config = dict(
    n_layer=10,
    d_model=448,
    n_head=7,
    n_kv_head=1,
    head_dim=64,
    d_mlp=1792,
    vocab_size=27398,
    activation='tanh_gelu',
    norm='rmsnorm',
    norm_place='pre',
    norm_eps=1e-05,
    positions='learned',
    qk_norm=False,
    attn_scale=0.125,
    bias='all',
    tie_embeddings=True,
    parallel_block=False,
    init='uniform',
    init_std_qkv=0.0187,
    init_std_o=0.0187,
    init_std_up=0.0187,
    init_std_down=0.0187,
    optimizer='muon',
    lr=0.00591,
    lr_mult_o=1.5,
    lr_mult_up=0.605,
    beta1=0.93,
    lr_head=0.00486,
    warmup_steps=200,
    schedule='wsd',
    decay_fraction=0.66,
    decay_shape='linear',
    final_lr_fraction=0.0,
    batch_tokens=[65536, 131072, 196608],
    seq_len=1024,
    doc_mask=True,
    train_tokens=829100000,
    steps=6626,
    dataset='wikipedia_en',
)
MLP neurons of a small language model. Each row is named by its layer, matrix (up: input weights) and neuron, and shows model dimensions 112-303. Each number is 500 + 40 x the weight over its row's rms, rounded and kept within 0 to 999. Numbers have three digits each.
Before each neuron's rows, "fires after" lists the tokens most often just before its 100 highest values on Wikipedia text that the model never trained on.

fires after: " ", " (", " |"
L5.up1245:538522468516523495463513541515443540503511460498482527450516537515481514448445526519524534526413481492532507509460488471503414557499508496519510480478475506502657513516510561502472550513529483545554499564474558535523536546524513502403548438499549576543533562471524533516502495585448502476529485481625509397506406517550508482500474545550497521461443550450512523443497525526431504470475533541486437435523605523455423472429543505449480605480518524522549485452496544475502570496547539483487526469492471546541560547498555493525517488526535548533488553547493525563456587497559474454

fires after: "\n", " (", " "
L2.up1193:473515466515498576479497461557505602556527451535429489485505459497529410538522499453431434475435542476555518469507510495474544517513459524499480495482535398445518501466454418531514491504500514504547469487496545493479507546439460512511498446483407455510482500531505431443485433428461478538557483538520528462531452488448483600562542517511453473504493439512528495548454540549421498502448556532455444530522471483463494520466453462530528485475484569510519509507484488464488469531532464509454485492575492512519554521392541494560492441515556477600529508542490561472490502475458465503

fires after: "1", "-", "–", " and", "0", "2"
L3.up1117:507543511542535499539531503459488495489546531493529496505502519554523518468505493552474509549488444550436530478515552463465450494513501483513523487524495444469540516504517542491491499427458456472544514506542412535468523451427452503460463523529549558454474513437454447473467577585550527522491524536490494523476489520538493454454513474519509480553509485457471474508524440523506504534448514551578496425514571586514474437513534449529520499536454544480502459504520530446563560521545441467454441473576502537432394515516538501523512584523523521478510497498573485442501475566461452598

fires after: "9", "4", "7", "5", "6", "2"
L5.up358:517533563550582435508573507549493560551423599498532550467580523535617513513517514525440456462563496520424464541470501502510421489435570475505553479513564491464509555524429482493492528572479487537536540595498485603505561472520551533479475548468484551409494499573512468499503592495430550495546516534502526498460471471548536471492452464480526517520514472468475530524527534517482499510526522510484422536511566533448496558539510447439500468455512536460490461536501443465523547595553495508525489531484519577500474553503486529500439479474501438543431463519434517493551545473404451575

fires after: ",", " before", " in", " and"
L2.up1695:526539517499473505425544449574512454588479536474494492520481577563555524445430502455510498515539425473522509472515578465521436536462419501468468468505427534473489511489522565475533508488570548505521478474516527478487502521443532503467478461426530533516564528515453469548434468524481520502526537544475546577455524560465513513477549465473429513518520550505491470510487494521495516518534456479417542545587497517472445425506457490414481417422520499525505480534559454544568520578462570516473478512572493508552367520542488454525591444481506514462543458489370491506594544474480521547

fires after: ".", ",", "\n", "0"
L3.up1325:497433548484518577506472471529522520480521499552464535400463478538424519503428511500507493495489451511461491497452494486437515509440534466558519479524476490461467497482492461510495554550518440563491520518450623431493506500532539586511586482442514529459529538525562453518512523477573468456476447427574483498482523439518463483458441479461491510504518518486527507458467470474510499532501546525439446481462529435504493517420460539616540474502548460500434468550469481525563469507510500429562471568491535468556501506634534511507503473469491528488565528470440496504524524500543526523

fires after: "\n", " Preceded", " divided"
L2.up1538:569501520534581514480507619486612492487568484514424476438553520466489540454542471492468537482496484543526459571454536519512499490479480491480481504457428490441437502476497484488464460598522482443489443482475469519547479525490482466452507516522499478526501505529458537525531467494494504505553460516513488446509475492364550453564522485523508490520441435507484399490484435499437549510514565539483466545527466463458525553433443477476472522504522489521484490608518526510451521392495477541478485474517487484443533462526483582451492443520579523521514541565446515488440564500467504472

fires after: "'", " In", " of", "\n", " During"
L3.up1194:488491569455552539493548519556499468511510481496513468522464511559473489491548480512513485500471459532469523541494488518525574479430459432522470523517485464543521501504592480543464514503467491518459438568468565491550579450460573492457463418509425470478549578553566538542502470488457502503458482458506582537415600516552488487521525483465540534557489501466527470524473575483468496493459524530520430496492510478486487538625515475497466574436501562499458523557530539530427492491456535492464499441518437495448544466478540470506506458504526444517454585530508513552565533501500495486

fires after: ","
L2.up763:518611430468490512524529581529443516513521531516498478484463500538459514451472458499491547443509500568533566554475450587472434520526531416468484479547487505486493467512433534509500436532495534474523534513420555470585464501483491494476580467506510402518436501513465440483520532445513471474477502503503507480511554534445529559534608511469533466528504517550501548539460479463506467432524556524486585456494454535521501528421538469523526437486505499534447488468512453536522507515469578484541454478533505425496543511477520519490560555503481525538532561519505536509550548432514447548

fires after: ",", " served", " before", ")"
L2.up1363:495523503479560522440523524468543439472433549514449459466495475475551494503414492518453551473551559486481503556524506474474464554525429489483480446447480572479473507568499488513529530500425546474608499524422426477488518567520540501489560553466521554460574496581544497555442518472490410451504513461448485511513562603499586408397486443451511514548535547520469508515449474483420492494495444498460516502503457509525558483485502501427501489488504449501587425499535461524485537482506541406448469506479481533547469420512548502515511481478541540403504495568477489573519467561493447457

fires after: "0", ".", " (", " "
L3.up523:518556476491504470414472574583478449530558540489513506527472514538498541465441473544534522481494467459414528481525464464482546491522523490448464434558494456491519430539483469586571421428537438473524525470454498433420468472482581504491465495478453566462473494583451452476495536432498485537526535490499541491466473487434505552534520488513495534506438459513489488627497448501466528503496595530454539434487542547436507570549474474540528506463544619532487433489484487479419477528518455511542476441640488513473520471459528549500557473432542525506526594521489486457496506537478443476

fires after: " well", " as", " more", " rather", " and"
L3.up663:536481498440479496474453494545568473426551509554432534459507532446443525517540463486524540501487473551510523430446516467488529555515477503496515559460474502516468486536463541511548534443519499472560471440565487460460493511519546502496569564483447566481519514439529459472568478575556469510438505497503498565446412469496488480500525532463449497556463559453556458518478412558427499547509484539530495555530411608439537516504530490461496485514528500559476463478492537571490520480457511498486463507557529444487452484496480445492492440499557498521389475460499476462551517482505394529

fires after: "0", "5", "6", "9", "2", "3"
L5.up1160:518510502515571498486473491494430623524504414469523516467509548482501501466473511517521412506490523519464454533463490448485572444520467442564494420505566508483488419527485516530486535511468480523524456552502504498510486537448479439441495523534407440467466540477504545501429382464495572514529522508537565538445442557500573483530469515475478421458526551424478471524440551529531513476499441530541548538532464461494505502503478489477479476523629550507500422504503504524435551491533560494487488557450455448573509407476455469511469553543530522434499476496510542517519513453505480475

fires after: ",", " and"
L2.up67:518507481529525532576498487511443457494442529466547529393447511516482526488423498476516602534520442550487603471507523531487463516519471475532491483531436544414484530526527547399529459505522507504551489472491591436405544536448476490506448497539503501527513441514478424454484527451584485454515569518524488480482535581499479546486497447451461470551568482507546467532510516528496482517472458535541495486490492521453460536440551544470522508524507514513408480484479508513524548529468458538525451472523521404552423489499515500459571540428498596453556484522492523500543470457470449536

fires after: ",", " ", " |"
L2.up654:579527488473547581521486534519472412475564503439532453511493521474575493487490369469572487464438446525554529498440447598471505473442488467518478514480510445521479518491570477518493500544542526452473477527455486460550508483505543605435524489569553474510559509470499454537515487468513484525534486494479482447511455476516494483492454508503489497481492517494515526503540490449457430515481428472483435438477486530486473506524530493598507536478501440445501539569567532531571424544573405519564422484478512490488493519418488523511509416460555491552447518517499558461548446485500515469

fires after: "–", " ", ","
L5.up1040:543515465439472489502460478526459642488464525503559517549467500480519547437515455479537426497554474560478502552535558482523465449568464443487447486504423541492489508500450467482524540487413512524511532470491495447569482528511458491532467457442480501477559551481474517497511531492502471499502577500522485535462613473535494437414544464534473513491526582491433525442526513515499467524529499542475560522509462562461486498527556495474526448547581494522466550542533543489563542534464539521616495487510530506479562455445509448483438513492505468564560536495489424478522546495520516539

fires after: ".", ":", ".\""
L2.up1327:500532514516491481495517508471450513525536505461507469492461494493521436513493530563510482486488444535498531455516494487515533581516512500519453546471432522508455538525478444545569549498433480465534525504479521496488476567479512485527562479469582460511468537516538527501562516511481494565481434509487536580518502489470470506481347430517569480479523595476470473446536462503489475486586523460479491519556522591508480488463576499488458457484471494499498488516491494437520551489507520529542537517541428452484492436527501514470549538436533429501460561518576465460510512553528486482

fires after: "1", "0", "5", "2", " /"
L3.up1355:483463467522511486488463444482517512423476557416534446463518454527478537519492479565484524508515484482431489484525519499437457458524521471485482561564588546540508487506527488527422511515518487480475437539492461491479512522523464608494577495431459455510534478450454482485473503528508549460473525536474470493410541406516471443495493453555480511465485484512490549513491457478452480504523481497526414472508458526505563532467527460493503506496481489510498537573540549537514522488494411496476442513436509510468532418527504451489459518433478435501490526483411585467596466501503528520

fires after: "0", "\"", " (", "load", "8", ")"
L3.up1564:559529509556554448519457542519477513523555486425467431483514474458512470523451383561496502535448475395574467452528456426461432464517536507481521491497471577532492537433472606551474518528521495510528449501497495626491519495561509520462536452491536485551433403517519469528466555434415503504486502479498468512496435472520461528484482454471503562530550567513539534510545502541578493532488463474464458485553529502470528467490446500468531529429593550506573488537492530539506544496534434491510502522471495510470496507503465476499476432419458532545535523509492528443533490507530463514

fires after: "\n", ",", "==", ".", "==="
L3.up1771:493468453392616477507410425485519557458493499515554572518477496499505526460547523485564510426502474438503440537483555484584496532444475517516472500492510515529460466505554422492513505467518455515456521494520541422462477518534467510464495492529536427533522556536494582512489508536507488533497505524517522472541491473471452473524548557478465496482471516511533470471579555488539534476504553472412451451480480542574443553522533499504488458512515489456505527530471495517540545525462468527478461470495514482557562509500475487447498483480522419531508516492487472474541542521410487546

fires after: "0", "1", ".", "2", " |"
L5.up1526:539533541476492457440502514528517414481443551558554478573493514474492513519478526520443375493465437442444520434455500470493480501534505467594558512490482516466508480520427501498551489506488467542520508543534530444657628493511549553559489444457492531545530401524541522537511547501470515524469504521508541487554548486548515492509529444389514470467537540504533480515558494449507519534459479518492507473440459511570468476466537433559514466515480483537478522533484470481469527445387502480492530488597522568558426448522520505517561488470497455505511537506433549440472416562553552472

fires after: "1", "3", " (", " ", " |", "–"
L5.up369:478445500559529569466481480484456513507497537430524555451530477445556500482520480554569463486432480520490468582556419483568455512459550524590561414376483500504550510452491526483462529513463509545462469561523536544504434551476476434549458496439535464483558493498533447454444460508538566577476510486475496468468490471473532472543450445529472473565489492487466486524481514486482541529501588498480462465511522464465418495546478592536482474506551506520474497488514522487500520552576488548504516479467454549511428564517490492530530474528555473531615562499479494480508522557469504496

fires after: ",", " in", " |", " of", " ("
L5.up1522:520515440497554546500431456566577567448510500540445488501449481487532524437508466483544515508522453489431523511496490519447457497402469581498517498514485487522517408512489468486507482483466490506475520548565466413551507542517552524495521484500428557471593583548541467474519481461503433502511527487579483470498503526460497548512498513504488581529497502531538533548483498521527481512561452504477548500494539480490480503453497541505504547524566545493537465531517447485483419586461538487594488488527481501507542521478495474469534457548521583491448538474448425502509459522419498503

fires after: "1"
L5.up1731:462493425488499532468409505447451468579533524535446502456519542604530494480480508487607523480460469494498496467511464510536548553527461551511510529449497546502521543540513440474503521547615500481552474527528539489525533487490465478537541527503501470463472452498417436513440563522495500529531498527501478495496573483529527506560501540552506423559471452558496523520470512469521473456419562474545468563433481499503533517480487457450524509451584505437524526446543512509548488511547505450504497539539401520492471441479538478492504438493473539500531525446474549491464485579529535488

fires after: "0", "9", "–", "2", "1", "\n"
L5.up1230:488522539475507525460522499525460472464491508448490528500515496549513487520472468531460548528451493445445421580469525517501481433542400401475538450503502493444470477530543508551553445499563534472466542510531495483459394421543511528471456577467527469458535558476535535553536472486563547524542504493471502483487498528449515619529601516466577515485521548479502531456516468528538444477524514530462499499510503501553582570497499479491460539547623498449483517435423494502484495487473494452516484546485450493525480605575558509516433468478490494473522448469577467454501554485581561500

fires after: " the", " The"
L2.up294:546437537449531560512471557495486517530546583507545488449481505560476487510549413480468493533523543629485525557433546518509533488481480490517526483479435471539494512500523500502503523454478535450548525475553497475563539413521454536469558464490454479473502529484517527506458492505424477463493461503504514505457529544524593483537495460467493528539560449504459592419507517518504568475531487511461461520473466474472526515534533479516482488501463605441460484551511413501498535484446432546524439429495569502514560526574447497491453507480412381521467415577489558508497524546453473482

fires after: ",", " after", "C", " and"
L2.up198:459482485479497525516557480544459471546476548543566489498527525546510567542443484484571545530494458617550498556534522488507473590406509466456474488529443489484455541429474475466535522447513503516465461472494595505481506541473494522528511454523491510492535502529527515547498521434566456487525496553474544497500555433439477462531501512503512451529446440574507489462499490491474468520463519527481490501547504555487533511495458490521464452561487419445443509539464451553518430480482487500484455521479523492535468478459485475537543468487448480458510459547471475559536560529435548515

fires after: " ", " J", " En", " E", " D"
L5.up1187:523508535522528596488525572524495471543480468510487536486490505614542565452515547502482502485460467492527508455491472583566476480469461465503522475571472520563559502544547509485499488490502541528499548483480544454458550536487535490553407480528513543486491518444559482518534521568528552476472516564601497514521453536503515457461503597451484517529450542494552500480566570556413512501477539457410484460560493518503362494529560581371503512460496504488451525534426497508465542430526483512501479474450561445474498509509542474410439530433555515524476472489528494511511427545532488546

fires after: " the", "\n", " are", " The", " were", ","
L3.up1104:444527472523517523461442512524576476519487485463518454551467461476405539432541485446475419527455437473528494509520558532492545478411518472464475475474510497449507455490506450500499496519545539465516505504555508522569544474530456540539487521477502485537538501525515468462516540496411549550392550456493535499503531501588453478421439556496524503455448515486457487582496502496469512421480467517512454556525456461448578526520500553457468567441557471562559515575477533429491559508488520545532492477433488460518516454425446454475529471485538477514455485503523479554458533467493450506

fires after: "\n", " =", ")"
L2.up1180:479446510548518496496547478516501567565461527488435467488572522488463474519494519532545531450435489543452495496579556466447424491484452499555502503499494461533464529398468473557463447479454513485508517512510521519524534567448532468526483457465496496550477505500451512478478523426513462505561453477498483545539437470492524544543491499468571519609475483479454474533443533578468503468489523510493519402508531512378593537499467554470489495505533519455602514555436483540434565501520537509437450551498519453449533481476493538548497521475484512527494476508464506469463487495455492520

fires after: " the", " The", "The", "s"
L3.up1305:523494461517496544447494569537554508554548549492534471527513550540474509560539456511477515532511545523513509477529512548570552480528436506560473485497476458434449423445500471510573460503461451497436519489534518483610569514513509504474478464523523455588516493570582518529498513510500514571435492548533475545447530499565481544484458529480499498476502513463551454514533486488394508524526543483519449572387475517478505530502580492459451475524444539427537457513498504551551617428450538526499524522432517442547529496567449483531543463470523438481439585470510459496477512542440475514

fires after: ",", " New"
L3.up1514:523489505477529516523478459576502504553460515468478468483483484480460502530487389502573518506533470514489519508521449528515494477490538528576515545475451509463514407501472522471481563486532541479523423577516496433493518541468532485509521482516501500440570542590467470448547459514553492508539523475552473466436471453494558513471481466444530513468455487555606497518513466545508469472460467432473415481447484451583470479555579448551484457522469527553526529498487490525519412560510511495531435455500505467540532544432514522577533437524477541516516556504445584561566514459535551518

fires after: "\n", " "
L5.up1007:492562473426474518478484551512469495492488477483437481535464500466475476462470542493492562447439504477514488456523527503508526523493503483435574500490456531436503549489479543548565598460435518483521504525484559587526505487512479483476473469440517499496501487521576483486511488484481553581439525456482546450470468512546506492480440516519484541407446553394510509495496559479560479506448489574456468587476579466422480464459555485466472481483559579452507510496505476481522490470503562489496516497509498467477516531565445543518488467510472455519504501486387407499568480546514451472

fires after: " ", "-", " ."
L2.up1710:480505398508499498558477510518504414497523435401522519520466465426402540523549473509519503516506506541576513490530475419472485503578477516579599552466527500543587495570488501530524456490530452475570495465496524446474584510502489438473415503511499496566526473568488549488561511521454469515497490544555493424533451517452524535518511532514464485513469521455496515460526520460494496457464542528422479531493460575480496482518402482503474544496510511635556464424480513551507491446532459470529382501504484486465499544438547494434530485416565565449454390459521490478482540475554471487

fires after: "-", " ", " d", "–", "'", " McD"
L5.up1461:525458463474474515562466466483522509461511535524474464490475501519453486506513499501445511520510485569508534497450571486452415525574481511473557526490523509534451476540500436506536490591480497585545532557535467463531432416488465421491445464384489495558462510472475551405497538568492537517492527527491484470450524437481533490478525479418477478491460476507449472457488468521483480478481541549544482518486483513455503457495558558544552553472526571533457449512523527435477535537530509549560508425571451453449494491471497439463442460512565487454522524500526518479520507534541529487

fires after: " United", ",", ":", " |", " and", " the"
L5.up648:499450430513460536515450494442599611497503473546580514572549482506524545441368473440479556512542508541464448542531543476559475497449458542515499531496490461468475503452429437489491542506484465487562470528518477495473468476535524471600596480446420543485561534499512464511464487442515368460492560474539437548502550467473525456493510497494500470516533458478526450524523507501533525521525578450521432558449420507484469485478521482508398524517487548483532474476512533505515486601489571462552494455501463432527496483580505463527464541470517598453589487533505439504518502566528482502

fires after: "\n", " R", "|---|---|---|---"
L2.up525:449510496476571504447415515500516560549602535538594476501440507563494505460584462501530530477541476580461538467452468409537525421508487602550537496440549506547488465515534497535450515519485467453542514510516539488443522438487552501498504473507529491499487486511485590507527511498503508512518572464546497451472585566549585463482570482486523467507491511559516513469495523482492434541548486526510438455404455493420539445495458495468493471512607512565462425549527476495520465485519536441523512517525456457476496521444563478443568471537556501583487494487510428559518490499561511454

fires after: "0", "2", "5", "1", "3", "8"
L5.up1513:493468553466615470545545496549513517499499454619536461471538452484517516480450498475554436511493506499499495521537451477497550460531488524523535549475461434480541435537541483511510525506508557515531457458471520591522534403492517467529501507460376478395504528506467491473544459473524441496486429510468528489539500466450493470506567528489514509497550509460460509504441512515475435472429516507524563463488498436527521549563484481500554498504530498475435488513459518491525515512463506501519521521527518425504546412500552548482545507462422475484549599510531480501449442507530494548

fires after: "1", "2"
L5.up1663:524495496489547508511537494501505481501548537420493465505502581535508457412470483475541547460470485504491475485409483451524533561484481441472525546441498533485514557506490453473500436494478475508479455465513503495524535520528484467488477456461492450567520475528447485435437513474487533503539596436517486525480641516537523465494523485596517543609467450541518547532551477521512506422436561435520468533485503498488476512590495486579452516478553522497524487560465554536491477498553482478449528487566546503499458524541572524577537429486455457486481504495420560477472489490495532511

fires after: " and", " well", " rather", "1", " "
L3.up1174:452529526531622544441470515408466430484506517520425505510517459508456502469460446446445575530549450481467567461561610436476449518511594523497501490525501506498485467520502540543580577533520527504479520477545512486459518422485468576538491575486491551465528481472514524479531540481590537495478553468508447515491531541468504535580502503480523523483505521525592501524447461561540474486499545541500549563541459524555474495528410560497498483539547443463522442486530539524495493466498424479493484547542558497423420477570560493496528581452497519398445590488443479488485406517548465485

fires after: "1", "3", "0", "7", "4"
L5.up315:547446546530550473467438557444482522450473534488541436423559522504468564508522479500530559521492529595423529537516496465470423485475517477543575482514501498438475466497471475533515553477474481523467461545543516535492498516522417487472489522545500476471477516471481561513529470508537513573415456591466497511478481474546430468487481488492450472540473454472517497566541514442472550539471438562575464442534459523511544555501504483494424474521471476473475501485536474499487509503500527498500603531486581557497514556481503417538472483523519478485558442514522515523596501546408480514

fires after: "2", "5", "0", "6", "9", "3"
L3.up880:514476548505496447575478484443464533512511504516468484429492488456523491500445555435503503499522451487517526480460497459496517437513518545539452481499512483475567519467470531589520505469535501512519491533573519560500516464430477465565406513509479453445506510512529568547508423459521457564522517503510545496503489473483453457583450428538526445466493446461531457531468454522548495554451449478543516459520432495512483478610492526528488488593463424501484444523513438486504518512588442491547484523527488457489450474482496464504446601472641545499480539492566541555571492519506547526

fires after: "\n", " |", "-", ";"
L2.up1379:496479449513505545504526494466520482525451467536563513501509461476448499494552499522555507511434543469489483469539460529537398541487495503478501503521504449507592515551460501557526544555497484518487502488560545562494455422494475479490530496482573511523503519513467495488571584528463506507417510500489534437553478516510471442490493526543485508471513595485438475531425495473438519559447488547508477492443535448531457472494478403462510508514485481589576564544507584469483497458535446517526491491484452523500579540570467455532460514496476545537520482568469449461464501477459481486

fires after: "0", "9"
L3.up568:464524508478532503490508546525464484475553453454498506496559516537468489469472431518460514463575465480475480514471417444515472484524482423457485464453485475522537517531491462583547501523523488428491489478483531464482523476537489419538529547431558499485479506431465521433567495473456400537580476466493488431548508531440546558501495559471531501490542529494478508503551496465514537467466512546534531509550564536501469461532453388483531471474491554458503486497475485454463517450506457447532494509552442477564548441537489518524528500496416486499472583530494501403493517549540510575

fires after: ",", ".", " The", " the"
L2.up988:422455438492474542529440574558486517514520489476524495488509586510467468600498474516505469490496472634468539536513510459460477530485487504575517497491469533478546518481502409478528506556620507527498484491522507497452535471572546572451503511609416478528489478547564461508619428483546541517449516479538573584537526542510384505462442462444467511422496536476524530471497469405448494500495497490451482421505516498489501528508491490484521509491489450469490488490472470478492463503531500421450474424534457457509458489523463479438529526531465451512463530547513568568486435527499525513

fires after: "1", "-", "0", "9", "2", "5"
L3.up767:489443553512457459506483485374484571510449474446562518523516542489478487523503425510500554548489482574516549462486500432493544511499506497471470514503514504496550513509414493542487574495460415526484509526484458491461512516459468487491487472475451549528443461541514522495496546497452482476561547483523464526380479477530458451453495484514463430443561467477545505476426549520507487491512504459509515477463527523432557524428515493410546465498536564493509541465484564533493515523545495560472471510529548488553496487465462518480497480555499499407475463448542445562462482512454570516

fires after: " as", " but", " and", ",", ";", " because"
L3.up659:445574470485510568552427390533526533397545564480479481441477427498499477481509501525533469458448506497450493510479550496514512519485482501461497517568462492481486447420507453462503517475481481535427524464524573397472524505478481507501555550442483495497519494458545525494498515496510504553519540472439536521479542475476456512498535501443600592543477452551480491505527431499521502527532515508523485506515518520449487538481571600509556507482506444480513409486404510459557526553448467474487515454451499449493460448577489471511580480584395465518520563501554456470575540494506530451

fires after: ".", "6"
L3.up1060:478559490553490533531499533572510457519516562495477492481479555465477491429451492493491505486538451579466508492550533494537514482511542502467531471545495566554509502450574457544509532494513488514513442512451451479447549463570453560457581528548471488563470494500504513452451485578532502587522524480522486554433402499512447476531482439504474528482480502495478588451512422467554545601560506492527500503459557546530497498490539542497455480463508543517534510479510584513518499519591500512557534447476491579484515444523504493457509518501494487531477479504542519528479510501486428387

fires after: "."
L2.up642:474501495459485468469515510389550497491511582482505524489473467541544498522448443488465522482466495468513570456468516470390549572468463575540481529476404494510453491510476419498558488481540517545517498598574550413508509533564512501530552537442524526534479519544507545545513498474537461500448474490523501504508567445548459488487498434469390471456613532502441469465506512473542515518575481503453553479464466523519487545436405476519501524518567477509480505462484532552480513486477531399495526511545470477507436497513472502483523532551466415519522500488524486451451466533526498505

fires after: ",", "),"
L3.up305:420506511494556541539526464554434543472437492495464516519450515519453428493511419468490538508484489511498567501523477402565463479530526533541606532509502572492439420428532480456516538533478509463477536503511574457454509480480511528526506550480521471524570537539504513464581508519496416511570511470479487498511476467441485548489486447486559505446489541565518495535493441473542510527504491481492499528512452541505423438492561471460431514512594502498588524530465476460417417517525501522510492453494517451475455492404508486494504504545514466542507492456452544547518426494445494542

fires after: " ", " and", " his", "–"
L3.up1742:498490508516459521502488550423451490516506485574473498560499424412456457511479495426509501532447516558425416613539537418446508483522511530537482463493530541554495462487485502486558484511457494554506505487450489440523517414361480530484432537445482500471512607482444488485545500579463543566478533432502482530492557515479486470519503516496532471541453446441493436457431497509476485527434530478474494586525528537503486529483561497557507490542556554541532515470462533486472488506485524573482451564534513485516529500457566530566521513406491507547518504511466420489544519489496496530

fires after: " (", "-", " \"", "  ", "\n"
L2.up1248:512448506564492393573526508562446534490457517568441499522615472573515512521438491448473522399499508488544487492547442504486430434467497547574486553460530534530474489456523475614488476467476511577524548492439519564547412486435585468521497486446407547482491466548497457482473507534460554500560513426395532505463513480538481486517526505496475526530478472558523506465487487553522533521497506412556526505488475548499465534460520448455473454569501534516530512514495467469553503518481521561569460515499448521483420496478501533529573440500507458527482467484480509516531503542482411509

fires after: " and", " but", ","
L3.up1007:456527517529571481516514495459436569519522477501477526541498486534488549502470544403566530544496500532468476452508541490515500471548506461460506568553515442628441501485510576497536504543538512539506475454459521560486428493541523504490555546553462551526468466572496513471487420460515450480489526462488477540465535461542588493491467429435551477541497546440553517474494445526495518541448633545491525529442447484437490466476464517444468554514483455535543455537496531469529495547439502496464481520513502465421462439506522463491472556481513510453499525530487481495510422555573529511

fires after: ",", " New", " in", " of"
L2.up169:509512521458538510482521470560535415492463465463481500540514492576516436532450494474554448557503504477571541502529495552478490563464542556543464529382464512455563441606523516538529521565540533485456516500516553432476521491479509595519475503554469488486571494476497487490498492508552494501481522540544470477527432492493516488484561518499519502481479476526486541497487481526522444488439475454515483517560482517524494459431487447524421480524555519575544592491532515455548461454462499464583482503507529464454414487482576530582458470531501482447512543432503535589471501536418485491

fires after: ",", "\""
L3.up1042:414510476451542491518511489493498538500495524469469460443467455537509513515484554447480520492502440550496508465486521568514505476471498560482464519505452481500513508441492515590494478444517506553521514382471570518445515506508495445478498564526528523427472460607478444455524533520480461498483534535496458552490553452468514514473479474508551487470546492525524520570487465467432558506509485565514503538525448528333505543448493573476488470517450479464489486531523546407551458540428449466500460473505503484439499466442488506614583501470485533448559527532477508537466511489459533571

fires after: "."
L3.up386:471439456436527494543600519515484417525486530490487478479542516483520480572458413506511466540501528512527508519482513483428502472572508504507486524457461464526560505456490508522469421473510425457511488489429384513498531433554468478481477516521449508477563459536510493524500480500543474520485528526507480565472437517511445503522506525511502461493540532548477559519404530468540555470541489496447483472479481556550460541479579502424435472436575512523528530514434532525546482563532532527546534514620505514502495510552497466531542486494457452527484510539499520488442442479464474497

fires after: " of", "0", "8", "9", " at"
L3.up17:486542463584598519571531535489494453598553479507499433548574462564483471585473517461450514469476530523466486458505406446499532487520515501540457497543510452422519536557505476584474441542426524515518395488471522517485489476473436402522498582507473526501462515490559489513487450439492481532551457486502527488565471482503504556485460461533513501537521501525515524569458443566525498512537549502527522556514531497380483526528528425500487446493455513527485530551546594486523499533568515424449547542482432543545529458461526527495516470417468487471546512472473523514531465542524533550

fires after: "==", "\n", " =="
L3.up368:497571562412513523548486473550483572510457528511471509472509525495496459411519526492552541538441452576475548516536465452467486485471518499527494497473504467521549523452580395509491471548509510472407523547525553526500531482507531490475442471496593473448468528498440505538532541567496486545526513494535520479472510507546492617544553424552461479490529546480431586458535523429515502465502523526469509546476488528510485538521469456486557549539519557487484469490458483471498478451553516499518531530486544503500470510519541534499463509482512489588510457532421454482472551551547487482

fires after: " ", " about", ".", " approximately", "1"
L5.up1148:470547492486454518514490526498450473537495535533543494574512471439455528494481494524464520475528495434536550512550494472507531542476506482514567493495503482471532412529517563505529530490501480423556551613518476448422477557511545486545545543431533500508491504562523476546478515521443539428436508476507535421531532525569447497485473429582486556497454544440528479467525547547484493496481464557529519445573439428435564522480447494477512489505589493497494463482469517539545482526500568517455442467525444505520476536514504559475487511513467447524496503507530516500465507501533442538